MLP neurons of a small language model. Each row is named by its layer, matrix (gate and up: input weights) and neuron, and shows model dimensions 96-223. Each number is 128 + 32 x the weight over its row's rms, rounded and kept within 0 to 255. Numbers have three digits each. A neuron's up and down rows have the sign that makes its largest values positive.
After each neuron's rows, "fires after" lists the tokens most often just before its 100 highest values on Wikipedia text that the model never trained on.

L5.gate805:142120161163120194088127150161103144148130105131127135130128105068125159150124039162113159168145197175098105104085128110171118078120119116117141121141105133088136119125083153126179072109143055077119111143135102132134101150108062176138067105179128173170184108104166206111083144155107117126093163107164176085136161141162171139164156081150131112116173171112084161137155108124183095128140
L5.up805:192147143128142193138194052149137159104159159134087131170146188171116141101158140133114126180122145112126109069189119149159127139141091129127150145107143146131143104169139108134040084145135128115200096051179138115128116169180174105142104084119148104137148122140088117131136058108130094142138184129144142159088109103118121115101158147130092169081165050164131160134109173142121121128156
fires after: " in", " at", " and", " by", " of", ","

L5.gate2:084126099077102104142122101094120126178154119179091173127157109118117075100049092134157198169166114157123117115116076069149211132154085139108064163106097128125099140122130150107138128121121077082185145111093202100109095116155146123168178088167169070217112106115156086176144154124143099103131146145180116161174117143141159102166137110085125108128064095081105125117116125117119131097055
L5.up2:140130134089171102189150038138080088171129160187163104145143088091164130108155133128098101081084155159141137099131176190137146166105198074145137133179106161140164132143148135094124146118140093141113077080132127128145133157086116188142085128127106179131138154101118133110113155118166146085165097175125110074107096123110146118092088148136135126130133130164142097161149148131148128099063
fires after: " \"", "–", "1", " "

L5.gate161:108163167075091075113120088157156111139093114102074134102137096101131161117200130146105153095099096186179169110127143098092135174136095097174172136164103053108105095134156124117116163115153008107149115146122106107109121084081131131126144095120107091067212110203126084114066101120148098134118099050095122169143078137155131146134152092089158106111143133102115143087061108145107070116117
L5.up161:119115105170125101118081129083115098108071171148116115146095111138158092023141122096087121150161124137160108097087098099089105141136147149128140133180122153129131094138145142130073122149113147115121116173101077122184141132211165140167189111138167097125102158143125162115110065143133148153122112167144119129126113118143161128124116146053200180116077089121094096133106156139075087120136
fires after: "1", "2", "0", "9"

L5.gate139:154138106115106159130102086192137082171071124130091156138130132123173159189122081124103107057085200162120156130171151159073164212153111131111176124137101160117096127146172129146134142175114103169154138094096155103161139156167183219190130081191086133120163072158105160140111155155185067135100170165110089115129096107149141079165158093127126113111148081154098142116162090155139127144142
L5.up139:105134143126141106125116147061181180148160065111156119140093104131108125174130111139153196111129186081153168161142119105110124171142142097168114177141078142122131132157096119086129143112152151076146112173184070104095120123123119088117189129155073109113131068107144071056146083196080099153179115110110112141148133157136129106102057164144183114065108137153149099158147196154148094155100
fires after: " ", " |", " as"

L5.gate749:040113099123152125109145088071127134115143189090119106145147118124132085111182173126153148113094150078179181152097133120095109155124142185147160104111160178168115134172122109071080146202145139144141124193116080094109146148165122142120199139110131066125152100122159134134097139101053060099156180133118090098108170112134134105135055144155108122131117076148143157122150070096120084126118
L5.up749:166124150129145105164158154141100055121160085153159071144122118149158096122156104130153137144161105100084098167113150151149109191159105151157121044162171177191179169176109144136135155159135095126162137190110063180134204133121103147109133153110110105163134108138081149138109134130093068131170072149153184110077106103112120079169201094160116154122113128132120119086086123177155113138128
fires after: "1", "2", " "

L5.gate481:179131136138194119118143161091118130142163127111101102139107109111104069155116102130141124096177121133163143087155144143097112147141102057147088101100131146121157124178139148159146163157111099181143072145118108180167101154171144143112139154148113100163156160134128065137122054127142170107122166122151070118106126098183160140120075084076167154129117170080104105116111116182114115155091
L5.up481:100122109138096149129079109132133119150080145121123077108196112094185080150181033065115131174123103125118082134141149095094158126112106105140148142149122179107096131041079142125083144106139115105095093094123118141076083155071107094215090120126167094147110122107104134104132142090109094117109108111107097157147091118148079063135122127200158112199113095021158141085147099068110151101072
fires after: " October", " March", " May", " August", " January", " July"

L5.gate683:164127173068051128104126108166158122117144108140101128089092104151110082134135219105089153146122148123195115090121136063131179097129119116141103136182142136104114181139153149119110092150079139149178174167125154076114145131137133134132183107113128107008160128126111110156164116102058163154121157094044065155106104145179137129143085145118109167086114172127088123150147109113171178090063
L5.up683:161095114114076157086137173110093122103104124106166134116090185065055127153171131090134096140126095146193094156141155116144131092146143078186095103103183104149099182142154147113027138149157121189120122145169086105047188085078151157118161146118116138096138145111084156132119119115121161127079123153096041097112163107156102133166122125116122135120088145093127134172121146154124128092099
fires after: "–", "9", "0", "8"

L5.gate455:086158099086096081121172142096124087126174147143118074101090123089116126141158106187157184108108144165168140157115124137140152086105195077141140139097098113111104118171075093052070172137140116091129120101105119160118120125179101152162100112116122142153138075070183144171141147136116117146140141149129130107147121089143130146176134119115177137112146121146110108167110062130157132092050
L5.up455:100144114115082129133092115168137109099145140152140137167159188139120072157086083144149094083090116126145138171170120087132085105127141057095159111151163135123082113119118063139138141122135127103145109137146110101120065144065122079194091145097096136143095114131079087050125152067145082134152166094154114086114113121091197117111166136110177104162163137122122105099137126157161113102131
fires after: "0", "2", "1", "8", "7", "9"

L5.gate145:154178078141108146093033083109143102134115147091089111064179157132103131129156118146199090121115094117158095125133201102099142135098115139105080157154108088192120164063090080086144134096158150135155090134133121064127134104104084116206098144154098129142113097148103089199113122086149132100157127149132076140125134147139111124121066151097150147202088130112172125203105127138163131100141
L5.up145:049158103088098128134084092123106142146121115084078193130177163110081105118131195155122122121174146118133151102167140064144111074123175174125122133104127163125103135133105088165185083095101147112155136150163061117121105083155134110121071089125108128155153140090158113158118097045092134190142115162108094137140099129115072122066101103188161109145064076084168117133146158169098136130084
fires after: " the", " of", " The"

L5.gate385:177172114130116163078149067078135122182207118165127155123092177147093182184073131097078202100117139134200181070113128136074130150159121133112134123197079154077119050152106162036160078102148137136092139123176139151151138069090121134108083107138097165060083146088134119124114113182100136161120139138118125113154145127154127130124076140162149168098161162158099062127168095100166112129187
L5.up385:165122117179136104172110110113126116201105121116103195119112128137103154133097121203130122059171125141148085107060107154183099134139159097064136145146080155115186098112144175074091100092104142153118101140135130156168058124068086097149066156206134122114075119075105117179121143148159105168139090154162166055139180100165126180150155090165175166123138187131160117129166145157172157153121
fires after: "\n"

L5.gate672:110117137146097131143111146174067101127150114098109109153127131187054093109114132186143176164118112103113143120122159100147099123107191147059113145118177135158107110168122150096175099154115118161135110151117134108112118143093193127108131189113058134107151111136133110166119090117144137083059163075161114119142097160160153116115125051118076137103152141132106149189113137159169113136118
L5.up672:165162110108160157134184182067085111085138120111100130158209169162179104081104084141146175115159133132114135131081139109166122184114143170101109161204157098116096138085151163077159112153124123102110106049129133155146164130117128139132116198146156116100142166121141114120126107106053173120070136129119157086157167166118119110150097095139090155144142172180157075106129120101163068146171
fires after: "0", "1", "7", "9", "6", "5"

L5.gate193:124140142104118133162139127137111077115116126124130132135155144116059099118180119151114140116190084156171181100099129146118100143150133129141093098080048157131127151139168155172147103155094099098156113130147126109105063129142167152065130103110168122115164175116096109070144089173192152130178156132142140168105133118181200106147107131155169097074123130106190118109084183106112150163155
L5.up193:120123146119074127135112065159147167126090149098151148097137156167143098111146150118116154100117113180083083126065077145108053134128132089130193099160121149109104170148116147160116170133173144151147123127122150132139161153147118143125127111136179130150067150155136185159062151130074133136103130087138090154099088068054053151108106132100118125068114138128123104139116094110195171140141
fires after: " |", "-", ";"

L5.gate144:076102102058104126181107140138150133099037137068104165148182070130150158147079109153174055172211124072202167073141130098185159141101139115103154127155078184096057148134131183117113119160127102123138101101097096113087108120167159139074113120086171054143141121123185143158101103175132140106178127117091223185091133158142150162149135122099152088110128115108096085074145150140140114162133
L5.up144:164170098152165078163169126132105170114157169127108125116165170190123063094109120144169151122162183104133130101150108110200142149128097117126083122092134128107116171127100087148089118150118096093097099137155113130144156073146092162102113105125079150119215135085118116141148180056125094124132109082144117106089117096092115167095105123082122114119125147103133130137154103116189153154150
fires after: " ", "1", "2"

L5.gate827:099099152131148126071132092136164053131166132143088086069111131125132134093070067098132102131142168152186131122148161083124194169106116092173175074110157151183113127157151048182114154097081162086125096144145164093108116101150151136142152118081115164135178092101078028144060103062097107133125140100128083089152103079139165138107091103090178108117126115115203143109164166123134074119095
L5.up827:085178121129131125102078093118202064163157179106072102123164067103098119092093118110152140112086081159160093136130171155154152156121118083160147082157126154107168144207180152160158135115144146131106109141157125119182144182071087114028094162124117118152129081076093105122163077137125143136146087110068138163135184105079066168080062153071146178181174135128150149131141081167101096176153
fires after: "3", "0", " No", "4", "5"

L5.gate698:123111129136138131170154118199130132121141140138107110128151108102167113182146116155147133125107147139111101130145105130131128198179144116140232125130138080144133095110133143131117176156180153159227105079148102112124071169149136124092146129153111090104143085111097167102116146135155147172098101080165085158124096041148146110148125092124187077151084159156072184160124130146146171145140
L5.up698:222099145130099136082148127127137143143086161091103070151117176110160109129189127131095133087108153085134133182161118116111122051048157145154085112155100080082121059184149087131168117136166160106142091162101161144112112102153157090092088150141211080092123086112114145108051101127139088169128164123184116193123073087154117118129126090095195081040168143126143121148126151078110127115162
fires after: " ", " ("

L5.gate767:147125119085145144122095085137133085170129116100138080110129105111117176140099084169131105035098110159128101127136149072144137149126136104108161130134115158119137060140174102094055129110109137082168123154112141075088149135080101170083123141077176189113111143099122145131142168063200114101132146117102135160081104156062123076108160106108180053114118122082104119118161075117113156122102
L5.up767:069186177094126081130098097161123136144123025153140168124135144141137096133138150109149123168127126105069146091097096111149137098168060179101167149114157095098161166114134093089120093091106053169128093135142080131107145108164169136130134160109132073100083162213079099113143158156158145160160069123126127156125122129097115112154092127118147188174118151168154093126102122138131112143075
fires after: ",", "-", "\n", " of", ".", " |"

L5.gate398:174120087130143120150069111150133136120106087185088115115133164183100145102128101145098227106063155085074081119167151114113136158095148183132112130130122104139122097100086130130156091074129115159123120186150179136167079177150156146096097098155092106101111108116156149125112094078149094147123143134127094074166134140126072116106088150081115090116162165106070128115142072054146122102139
L5.up398:166083129154102130148120115166189075204121084151082105119140185081124078147171079107173109149085160178132126134147096098137087107118158103102133096058074139107170098134170146115075081136121154135191120097119111087174120090098127104129088113194139106164098123088147188115198121085157089132172135143107174108150160131116152117114124162133132118139170198115145134098137124121141141101098
fires after: ",", "."

L5.gate292:087111131132162136161084082143163075167137127141100159087115106110136149167124115163137139120191063160211146081124126126141109151181088121142112121120087130119163134141182119143144131116087120115116082083139133072126099125077114102117095192143195143122062078161079086099151131198112176102072082113106164179100130058175099082178159116140121090125145126123098169132172148068104099128129
L5.up292:163159139147106142167146100144149105155134125079130097069151112139158075150073201106135120152145085141147130102114117135139117136157153138126162102119126149124087144132082174102180115181093176072138060151122116121136152154130143117161102171155184132085143025143146168104128082209103101132141118145159138153125105073112126088117157131118137170156148131066120115133054041145097163101121
fires after: " ", " on", " |", " /", "On", "-"

L5.gate647:180117181083141171084165149103125125143130118078166127132162134107098089142103117170140178135188114102091119121131123177118143147113170177198160114151114072133160117115129172130110082129147164157081142132121160112150162134103094134104077118169160184122153139106138099134152160094152083110079143149120109151150115106108137125157126140193127132115131135122144199118166080106116076072166
L5.up647:155131084136107131193167100145114081116141091106096069111122132126128139140105059075075133156109163128134118131108141141081080075154121108092166162099111155175230123099184097134070167192082097072167166187147083148126136170125150176124171152125157116101109115137135113079119094171120071119108154122130092138128152097105124136087162049117174160145096124138125116144111188107173130134147
fires after: "\n", " |"

L5.gate579:088107131081138147145147049127161096124156130118035141124204107101135073135101126172093168160193129111165191103156177071097103131111115145086122170144039156093143150128114124121154129067115079167230166180175134100059154153113117097114117121139159094162120144171129165092102092184102195116126096125079081121098132177136138161146137132035102139104119156107085114133143072095133167132113
L5.up579:113185124138132114147106163109181152224121118108124098163149145130120121082091159182083128046106174074118137121140123141141125164132138122173084141091121146185083113112100139117161109111073138074106106112094112085112094119170134081182103105127115132102114108095115121126146108150112129130116107161099105109169132168049132126210125084073110131155125161134155144052167174154173119080113
fires after: "1", "0", "9"

L5.gate205:140160149034150098136120116067127137127140113125135157184123078135154141123113074116099177137124114102162184121114121109171195146148132104120142094178122128122134125138144125107124136170140139129124136095111166089120108136200148179118148129081161155132176152124091171183045147142113156155036129135207141144141133076171194148127119143076111075129147149129100160175176123136113115084184
L5.up205:116169112123201147123104125130144073128177100120153116144132119113118148128173140087140125177158183109142128147155138103141152104169154076119139167147110100166146108220105115133126118100136149156095100116116097086140138184141113110058132136145123192111166171096095145159154124207159128089111135138156101178164163130150164111080145173168127110096138137166176188081065135141144122101153
fires after: "2", "4", " ", "3", "5", "1"

L5.gate730:168136095140176132148184104107163128096074120156096143167154077160157161067180174102133137117114105136167172131097102100196129125115086089120118170137165118147171204092139086197149178148105085201151124134153109083155190149185150110109176079135172151135125111203125125119102092102148137121117129115091115158147108138174157150140144139160081107175129122094108217163132201161119180166085
L5.up730:097121135173163093161118076129182130126188106148111119142131145111153036092121166099165115204132179121157115077136156101116109129205132098133104131163169130159125161131091127159126153121171131111109137136151147204083122142135149138149086195113116111164148078137127154135071116153143083115145092137156136138127130178076102072114185143111112067113142165111199103098134109067176155087141
fires after: " ", "\n", "-"

L5.gate241:175092149075110112078113155158127124083092108121073129068148128137198147148130140102167166125087120127121152208109161079134147134122084175103154147095133110163070090143123176164116097097137117122137098097121126139176131146216106103075132097089096079093096166127079148101129185130133108131159052062078101148122127067089125147107120118146126168155152176181104134114137124086182088111085
L5.up241:197183121131119122149115140170124125108127125096151147113188167108054114190097134105045121129170158131145104135135125120125133136146216073102089181170114112126110119094152149150143126146144137085138153168114100095078154201074109081123142099139089127099088120043066126163110176143111124127134126172132144094138131093075163153193095092129202086108130127124000124099136133109125132129178
fires after: " |", "|---|---|---|---|---|---|", "|---|---|---|---|"

L5.gate756:138076177110099202116137087125138086088084097135091133088102086077173131127121150133128152121088108096149123164147122094129099157054143080163142148163114076222124118158118121146189171041124110122129144174131150075121161150162118167154110119136127151194156140069144101175179108149133158121163133177124076118125135084087115096137088120127127172146143120137055165169146170103032097126130
L5.up756:183116160137132182098182090097145101113103104079084153148084119136142109109108185116123077135160092089158156142101089140141091151135124167091108100128126111135079133155102094117230173104159197126098116116132057201126182101138159132122118129122171156142131120114150106152155167164147098101165115147116086138079114108119119123128118170128152152040134132078175111081099184081135097116147
fires after: " |", "\n", "."

L5.gate313:106150152163142191094142119101117143130142157153123126073196106088132119140153154098116202102146129113127113104137078096109078123121118139096082133089093130139157167185101171125097112133084071170126155105140142118118082126141118151108163161093117085139091094131185114123133091177126144079101151106129112091135111121078124072155180073078175091142181104078086133192146104140145117087169
L5.up313:103155082092076094112223111136075088094115076133116098163137093126105125085145089122154167115107114193121150162141123128115149125119143167156186108162073122204134121112181109103091129103142143109110131124134116159135163170105125087169126117181130106134153171123182133153138137097118091157157145135147154113133138176152140153139121155137120148157109158083132133151089104081102101127142
fires after: "0", "1", "9", "–", "2"

L5.gate433:135089182097103195138173134199086137156126119134109113174196150116106172128078169114149110118138145163119139100097132089089117110066102129096104109145147098140140131099159100126093124136136193147123106110167130081171117116155095148125139101137139138174138108161133143150165185099165124117074135115100118109090132115124082101113111109110128129099219080167080152176108177139108161105128
L5.up433:129145127174132098132129133154099138130128141152175083183092110119135085094140130087117140188124093135116152170157137123136095152168152154159165109141135143111109163092121152151097107114119181111107125179093133117102092171141130089127086057182121146105190108101120136108189080101097151179187156154108120111109103183146136203205222131194117142146082088088166108106174106120071152173022
fires after: "-", "1", " m", "/", "m", "0"

L5.gate450:146131121111109127134075137123105109090163135106178139109108123040152177131169154122087117121117152119134081187087188128078132113145129157118129156076116149109182065090117089089159131076168144153139134161099118119096139155167112119142173124131180109154115167117098097099042143158081148137117060127158114165099112041124141144154137117128099149110058094114088087122161095168151067155119
L5.up450:117176216148169124137162095148114152128148154157147114122165156158180047153037125092157126169166141100114107081115105112159138116085097152186138113123101132093145118071183130053133109163114102125137106101108070089107138101137109126104160160132150119087093103125136187160164165131129031165113129138159143148167150161129155130127149168162144220128087105125111140121132157116125177118144
fires after: " ", " |", "3", "1", "4", "\n"

L5.gate740:107078130140143146083176162096118088075087144127080077116105120105094122154129119190158140088135138099124143056113110146109120149164122108149148121103155111113124131157107118137136152172145168093086151094208128151139105167170126144091145119158101204067177163114162182187113112122086154116154120116206084123094163144068121165112103107094137160117104137116134109132056127152154099114098
L5.up740:099044099094163111134108138099052084079147146037122168140117089146104122149075134138140109144074082154118124105109128130141111216119146133080179118118184112054115158126135088106115076180181114160136102090110173124134125133121133141114112171151077149125121084082101129085081112106124119143126144078079141098178130191097087142117109173136182083114120151156121160128163151084117117111185
fires after: " ", " $", "0", ",", "1", "2"

L5.gate134:080129113112197099157110090097119143154181121133122096134166071113110137078143030153111129062152127143107075137113118105138165109129157114150167126086096159156120080151158131170101101152106108142107092167118128153134133097148094107087123144115118167210129166164069082127137114140133143139101153119126125133080095153067158120150122091139106170141111138115129109129119121215130040122143
L5.up134:093143118102110087103144099147150164143139079141097138025135161167114098138165152135153144176147135150150162114106096113111169142200120177106082100175116167173131083161121202111170042106085145117115140125154173127172120159086089152060124127169106128111147138113130171174165122114155128092149157113134125139091116166154078146098125126131166107090076164148081098086095201162093175159109
fires after: "9", "8", "0", "3", "5", "7"

L5.gate542:125127160068110099072121195073118104105183122085092183140135104117171138066150135143145082069135137102117150127103117091103122074145157152116102093134102110085122094149125175112119202155108067136129099157098148122118078119171143164175129090135132216115121175107097163108130129120163138110152111155101151138152155083101157116169078131171103109073133177079161140107133173169188141148114
L5.up542:117144075121118143131148107129126163103075115175158095093126159132152129146113115125107134052139179182098131136064164071110081175174121107088119099167163136091109158157131122148034113114060086146123108079114093088124157118139083132153121103061109131084127135133168155134065156112132109161126073104134111084153134195169157138051114124148102110077148129162124118137115177126124144184078
fires after: "8", "7", "1", "9", "6", "4"

L5.gate695:137081180163196136154124087097092125172126130140089055101071191128125149110150108127110185095089197132098083103135162163148112102112090144081149135138144072151161129057135173140161177125111135142180152135119138138118181140110132149112171139143165116114130185131164156117130081178093116203098126116077150103054159163137167108165080153128097102105135058147093161134141128073100123091195
L5.up695:116154096109095142142116123123109105155154179128199105141141120175179145100089083075091183064140084120101153163106097100089075140195115171165126102101097141101128177066123063090146107152141116109061150137135154160099095069084128096168134148181067160186092130081087120172136084112131116114151126143126131119148139116050151092140086200142189103115159102170159142075125143133085116171133
fires after: "\n", " |", " kg"

L5.gate238:177157147161116131135114110165068083162115069136135096119150165110151054030142134113137099114102112116100037093108132168120127095098179063103138183167104132156083118169061092150122184092107104118109167119153126057161120108108151179172159155120177120119084129116144163153094104141136151083118185128147166139150064051181079081116084135105098127141160162103155132133195151123138094085119
L5.up238:125120114081132142112118088047138137163117114126096094139155144176160190094154176120184123065158139134139050082110134114150104088106129111122105161139104102139180114107092143144090170119096148096112134129124066124119162073125096139137192124160148092104145100073135179085152147096081140170126133136181159132178104108187112143202090122144120104127185104123129198149163139114159129144097
fires after: " |", ";", " ", "1", "3"

L5.gate774:142089109129095115074065130119149156130089111107164098132156106180129087130143184142082176124147053101160052145134104183108138105093130146091163146094144112099087169156156156124145172109138063164114123149147148134171117112147160126119131125130121128105103166110104092107120078163114160151168092103086156151106095126162141113150150103156142109154039083116123111121117165177170153109150
L5.up774:149125126139095136146147129126125185129106140125134085152155140136139141124123159171173146139141103167191121065168113096174107103117149113181186130087141141112071163096147099212118093122092158133109191166171107155122212063125190127123138180150105157119134098114082066069167067110142083079147169049114121138141115093114081068184148152134184102162070110102176126115091133083142100129148
fires after: "0", "–", "9", "8"

L5.gate540:110135122095132079183079143120121071151159137140190165119134133093167108086152102120180112087144135099175143165141190116159192130106158137085147124103168131104096109176203098066118134118166098125151073159154144131126096093142125072137174077085175112095088160134114089149131105151118113113154154164106128107124128122134135157132120088153092093129170108101112164115104095185215058144146
L5.up540:119172157119148123107178124141108136085120075092118129099136084075117130130128192129136121132198158122139161107110156101125155127124148159141088091088183119153103121136157126140145168180156099118088112127115111148153175132144207106124133188099161068148109136150184136175089110117035108080159117122156152122132136210199119163132139171127142105104101195110050161090149114139117129127073
fires after: "1", "2", "7", "0", "8"

L5.gate66:174150094128146182094120139139090130121105092119105138145087070192083109135135124100081114128142147183102125116157127132127171197105143071107122150178126115115163129145138158130135144161136063119142124110094137112090120119163126103104119101099140115126142150191144101139170094156109163111114144110124094120042109067105129133146183159131104140152126000156106125140105149163159138161127
L5.up66:147126072120105157144081115122132166076073095137128104097142149122078147111119127127101094114124157112142073128154119137078170199101145085160155113179140148119140121142070169120072117148084169106131070109147146116109141104143153102131090070157153084136150119133081139104142111114123165110112194061132121186110122116122177160149169128178091127091128037103148155137086099112114110189141
fires after: " ", "–", "|", "-"

L5.gate373:100162123112093140094109127154187166141120098137111157119145092103117148126153166057189111098099138148119085100117125149112112082130114097129102126160127190098104065127105109086195084131177103073115157105149122170093148162138105128130198177178127138144145168018084094111089085164097126118108142099150130091089117066095163066079132069178177153130170137094136161076125072148160149130161
L5.up373:155054149152116154129184126136155151163097133131160157108163116112093087132143077141134170138185184128134220130086139152081068136191122102060100154146185084160080193130135044149065116122113133071100141157136112160151129161193146110147095125166114137127088144160125117112172166161136142153148070187142130148176089141162169164186082231138112079118056096162157132045140146162111146163165
fires after: "\n", "-"

L5.gate51:172111094151142140110100068116156074162189143108139138141103052132149153129121107151109081155148100095072148186138171139195141137102161128122117087105093135157184155176168063071095128083104133140117168171085177128131142152164131094141138120073130147102121154133152144111141110157119119102090163109125154142130086172188130135141064147091105051102122198085078065109116136162125145070111
L5.up51:134116123101212149149172149103210149169196122131142096113142170138147090081113097101145151181140200180130157114123135135125096123112128167160165086134106115112131125124131147151105117121139139112154147082109142138118184165135126127121127167135114124051144092136077100127115076204146094176115131152064164141101139207167135159138035181150174139127163132146143129078194140122134099088164
fires after: " ", "1", "2", "3", "4"

L5.gate325:178080169107102139127112152141132138180175121080139163144167123173210146145087124114202167108182086100166135159112101154131088142113143126142099155120076130115190139138090148126075087166155103141095156104144213110120131089172095114119104099121168167130130123089150148087115124064151150054085130103097140116121108104077141148109103140110115171162146106108121142159197080137132051160138
L5.up325:155135170086143123095161123085123151093162077108112144093071162108155173102099083117144112059106107127118098130136078137081139113170145126089161106143100127069136112145177147093072116120184124142127104152045106106108133122104122123121225148169125097112124101205087117112162144147192197103106121121090108115114103095146114109191071133132158191150158134094132158138151148165118131083105
fires after: ".", ",", "2", "5", "7"

L5.gate792:109079082106151134108086136074145125228176112121120067162136148106156133110151120128135108071146186104174095105058113128109121114110136110162093088131130127124135193158132146169187108130110128129156155086122089137076140182162150105146159142202156101192144193145132112083106138163133178194149081092160202141098123124198102127113123090119191139140111137111114090205130165115156151131112
L5.up792:142102140129095141147155159147084127195112182106102125154122119126129155160154172132168115125172155110136086162123136097123140090090207151153139088169129093179157090172160131083163127133115172105158029167165153155149127153122098129164083164131133156107092080170118152127138103119104150174159124054150123191115092154141068105154155109113159113165089111070151161189105102193091127157138
fires after: " ", " October", "0", " May", " September"

L5.gate360:160126105090124163142084111126132102102103089139111162090101149142200116142096135130184146162126149215140085194144177150134159110152132038103075136202121155089149129100141174140157144126183042138150097108110104123128075116131162111065101114190103153098099158120104129113092144057175103120127092109166160070124099165123116130159090108168134120125138129100091155141126130130172085074098
L5.up360:158125175130117123108131119129156113122126108081177139148133109146102101131147133147117158154134077102131049096147087138188129151199065131110074088125127086161080157112099123166126168127102188114154144120169154079124126152162207097103136151079111131102133134061122122101175192174145140211137149131097126147121151162101129139107162092087170121118089116119077119115114119071139125151115
fires after: " |", " ", "|---|---|---|---|---|", " in", "|---|---|---|---|---|---|"

L5.gate715:142112130115131130106113122041164137118144115169120089128171180101068102201107179164078087087145121164164107179086155154076072140034187110128104088177094076078095059120107110127132170143134114181137115146112181116143112107124180152128196159113137093114099085169140132125172128163136100141103166081152138161079155079155117119167044114123174119193086123132156183119092089170115137107015
L5.up715:125126136128129145086117137098134175118190127107135114159110088121195134058147171118100150096182140083133129199133131148080111140120179111114102121133134106145158099116062108123140194103143127149164092100136147160089112167168151153171113117161071159172127099084125148170119140110129156045142096169114126171152117109155142095185136132091086074179097102123132125130166137192168086134119
fires after: " ", " $", ".", "1", "$"

L5.gate678:180156113107169143109126104107245117093079102118114123159153072008156126103141048154137117142111163147114185129162149191105123081099157126095088134159113151112148141126088166140090116145132117154131136164174110085132099178133139117110137177168194125128171135127133094175107113096128129181100179109115080084114089117124137136112149096154169141097105155067091194183136073144147062134119
L5.up678:190121166088170170107218109157134112143120102170117143116153107089132131097121155187149119172145123071078157180149117150107175121121068108119081103162137135143100219098107121107092102163165137165149080136131150133108112192123143130122112094110174113091047131170145143161130115128147127129150155168087081084056069117123050156170160187124139085115119112133166167097113047156126176138092
fires after: "\n", " in"

L5.gate69:119138099097145168113156132195146116121132149136152096122124175137078143158115105155188102070114105172195129153119163153116123129156112134122111097103121095158112145133143162072143046174117184093142066102106071118095100159121039156091133142162112098140142157111101164177147075138161183106160063131152089129136128153070102148138083144121165154163149146130111119108144073163131143097176
L5.up69:178093089122078117132140110152126180078073150123101146120087158139169127111107114059155084076195127165084138146136139150148136112123131114101165048168158129115053073132132081095093096149077151066111217121163126130234141098109137126087185144170144127128131048111121101148090101110144144135118101118171092119086186119088130140075131146080129139102089146119146129101165173166158109168080
fires after: "0", " Votes", "1", "8", "9", "3"

L5.gate43:078170080103058127103161062176133128138158150112138134070132158103137142129080152157052187140117135136119118101139071102087177159166126126169132133175106149134173144117132160119114170083198132107112164159136108109138130139113161103125116128137127067150154133146116125104068110096099163128173133174151147116124143131142096145122172145180131188090160080130134152154100112173054096144126
L5.up43:127147148158148096140171092148114116117166079132158142064167137137047083123172146155086110130098119159123138127114121140153200116122120094115157196079105110139186143157095160123139132120171151105113141111104102089122127129118110171135101143140152095109160170135084133155094137126083144156128104115125139136120118106082080172158093127099079114068121150110165098134036172099145103116144
fires after: " |", "3", "'", "6", " +", "2"

L5.gate418:101123096164144139104091140124105146102118156174168122071112121142189117139120099154146160084102165181077121157130151086101108141153120112108111118181106163083205190075146159100106143160139062123168114122118123082163096126128142130153161128129088102140097139143114110178159083107104146119110134118139120170136096099126110160137133101184140091129137173153149099141118162116097124138175
L5.up418:132107119107156101099050096106123104126102098084124121132165129136161102105094128115151068132160105137144105111134125160130114111170136136099092229189115143112145134098057128110111150101091109133121076087093150088116107164111129113129143067105140148122172123135231169100210203045084133074147107146178073106108111158095123147119061118126087040129132113135077122157162111156130115102176
fires after: " in", ",", " of", " the", " and"